python train.py --hidden_size=224 --num_key_value_heads=1 --hidden_act="tanh_gelu" --qk_norm=false --init_std_up=0.0334 --init_std_down=0.0 --optimizer="adam_variant" --max_grad_norm=0.5 --dataset="wikipedia_en"
MLP neurons of a small language model. Each row is named by its layer, matrix (down: output weights) and neuron, and shows model dimensions 64-159. Each number is 200 + 40 x the weight over its row's rms, rounded and kept within 0 to 999.
After each neuron's rows, "fires before" lists the tokens most often just after its 100 highest values on Wikipedia text that the model never trained on.

L11.down396,202,204,186,233,250,162,152,241,144,150,207,195,181,185,248,190,178,160,238,211,294,128,220,210,234,134,245,217,110,178,149,169,241,205,226,278,203,204,166,172,230,193,146,166,223,176,186,230,155,190,161,192,171,217,169,278,139,212,180,236,263,113,183,218,180,104,172,115,114,168,210,183,115,196,217,183,238,231,178,225,191,233,210,198,202,191,271,184,248,167,245,193,171,209,132,208
fires before: ".", " |", "an"

L6.down383,307,201,159,257,201,168,210,213,186,205,153,238,213,178,251,174,118,167,229,165,209,226,215,212,203,197,152,151,142,230,256,153,194,251,135,138,255,291,158,215,185,249,243,219,205,137,197,246,152,196,216,182,248,201,193,223,150,167,261,146,162,235,253,147,138,91,233,149,220,145,203,186,158,131,256,227,260,219,171,192,187,217,186,252,263,174,208,176,173,212,198,220,158,192,195,225
fires before: " |", ".", ";", "la"

L5.down53,188,220,233,171,248,253,235,201,131,289,184,227,189,221,96,200,268,214,208,197,264,162,130,218,184,196,177,159,166,196,189,214,238,250,227,145,154,160,236,219,206,182,151,212,208,178,152,267,175,213,142,218,161,193,206,191,234,215,178,174,224,209,142,239,211,178,250,212,219,219,164,244,175,235,169,213,256,174,220,215,143,303,218,181,221,203,222,183,221,189,216,174,172,213,184,311
fires before: "|", "9", "4", "5", "6"

L2.down34,215,240,157,210,230,183,216,155,203,205,246,209,137,201,239,260,241,216,243,200,230,194,198,160,246,105,169,241,189,202,243,198,87,206,193,203,185,227,198,226,216,202,164,212,231,181,189,158,197,140,187,155,157,207,156,191,211,148,208,265,218,273,181,155,116,141,257,200,195,235,185,203,174,179,216,215,161,286,192,214,167,187,246,167,211,158,213,191,134,268,236,189,181,158,234,161
fires before: "\n", " The", " In", "\"", " He"

L2.down491,212,205,167,228,241,216,140,161,196,218,225,162,164,175,236,185,215,195,228,222,198,237,195,151,194,138,199,215,220,184,257,199,163,202,154,162,124,226,182,236,204,250,193,228,260,198,212,197,238,189,142,157,156,135,189,227,128,190,220,137,191,175,231,203,188,175,203,224,149,331,206,214,238,208,183,191,173,199,222,215,139,149,284,216,272,190,265,132,99,282,278,160,173,162,217,226
fires before: "\n", " The", "\"", " In", " A", " It"

L6.down687,189,255,105,261,222,201,239,308,227,215,188,151,213,195,172,233,242,238,215,196,207,205,222,190,212,205,270,182,192,153,200,236,230,243,174,147,152,180,127,280,222,196,170,197,252,146,254,216,201,215,187,262,186,203,221,195,191,221,208,151,230,173,172,142,204,219,199,216,196,147,232,270,164,209,159,255,230,239,216,207,153,208,144,189,163,136,151,288,195,266,205,192,183,204,229,205
fires before: "3", "4", "1", "8", "6", "2"

L8.down685,255,162,214,273,237,231,259,201,184,89,232,203,225,246,251,147,145,156,177,193,196,193,250,116,187,220,212,199,184,217,219,225,276,195,192,200,190,177,190,187,179,218,251,252,234,242,208,231,272,164,180,157,218,200,252,226,157,249,158,141,254,250,231,293,223,263,160,184,199,174,225,196,226,186,202,145,160,189,149,184,171,173,227,240,129,233,166,168,209,212,201,244,235,175,171,195
fires before: "er", "as", "in", "ed", "d", "ing"

L11.down464,252,256,209,283,195,160,203,205,221,191,167,205,212,208,218,153,171,164,233,235,273,160,179,169,247,190,206,213,244,182,201,195,208,268,193,189,204,177,178,177,206,192,161,199,184,211,163,210,192,272,170,218,186,173,215,321,173,210,226,252,227,199,188,253,103,183,168,198,215,184,161,203,153,150,221,180,176,204,208,225,178,208,245,202,221,164,189,174,185,213,234,250,106,250,150,214
fires before: " |", ",", "\n", ".", " ("

L2.down251,152,229,192,198,202,197,143,181,287,235,225,106,204,207,159,168,223,182,218,180,245,140,185,148,249,107,225,237,180,212,180,216,148,211,177,194,218,232,122,268,206,176,167,176,202,205,185,187,178,131,184,180,227,195,169,220,163,184,214,229,216,243,113,183,199,153,154,200,209,184,204,152,188,216,238,215,222,235,194,234,234,207,198,196,201,182,212,167,120,355,304,200,213,118,279,259
fires before: "\n", " The", "\""

L5.down844,158,297,142,206,229,159,181,227,204,223,162,245,261,182,143,195,233,287,144,194,179,203,186,270,240,206,188,261,202,228,175,207,167,194,141,231,267,218,139,263,194,173,185,166,189,214,151,182,215,131,165,163,185,197,216,216,301,184,249,179,241,198,213,180,189,215,190,224,249,156,154,207,145,133,137,172,192,194,191,210,191,179,182,167,271,244,227,182,273,67,208,220,227,166,238,232
fires before: " |", " of", "s", "ing", "ed", "ly"

L11.down97,198,189,194,184,214,182,267,227,161,221,141,227,243,191,168,171,199,233,184,209,152,230,205,279,149,186,210,183,169,137,242,234,217,208,182,215,230,177,220,194,245,212,229,223,144,160,183,186,198,164,231,250,150,237,176,199,177,259,179,229,294,238,200,176,243,268,195,185,149,190,198,150,173,180,199,175,231,129,198,205,242,200,134,246,251,178,223,205,243,226,228,174,253,251,131,238
fires before: "ing", "ed", " was", " a", " moved", "ting"

L6.down519,207,296,263,201,111,207,239,136,276,207,185,228,189,191,233,141,223,180,158,181,220,223,224,174,272,308,113,226,182,234,281,246,285,202,265,207,139,166,188,205,168,177,117,168,183,231,224,202,194,131,174,242,188,144,232,183,190,234,225,221,165,226,228,203,229,263,193,213,190,162,195,221,140,166,210,196,210,230,152,188,95,161,175,224,194,108,244,252,136,229,235,249,169,233,236,242
fires before: "ance", "ro", "ed", "s", "ing", "d"

L11.down847,173,147,247,159,207,226,243,157,177,228,205,278,178,161,324,167,77,227,149,188,155,252,283,235,151,223,142,262,164,234,240,151,169,173,208,212,186,281,200,234,166,215,193,192,274,177,197,219,196,177,197,133,254,187,209,162,218,177,185,213,214,237,186,241,211,125,169,212,249,198,156,208,115,180,300,208,187,205,147,179,217,248,266,226,159,241,141,186,172,208,228,181,264,203,230,137
fires before: "s", "ive", "p", "ed", "er", "ing"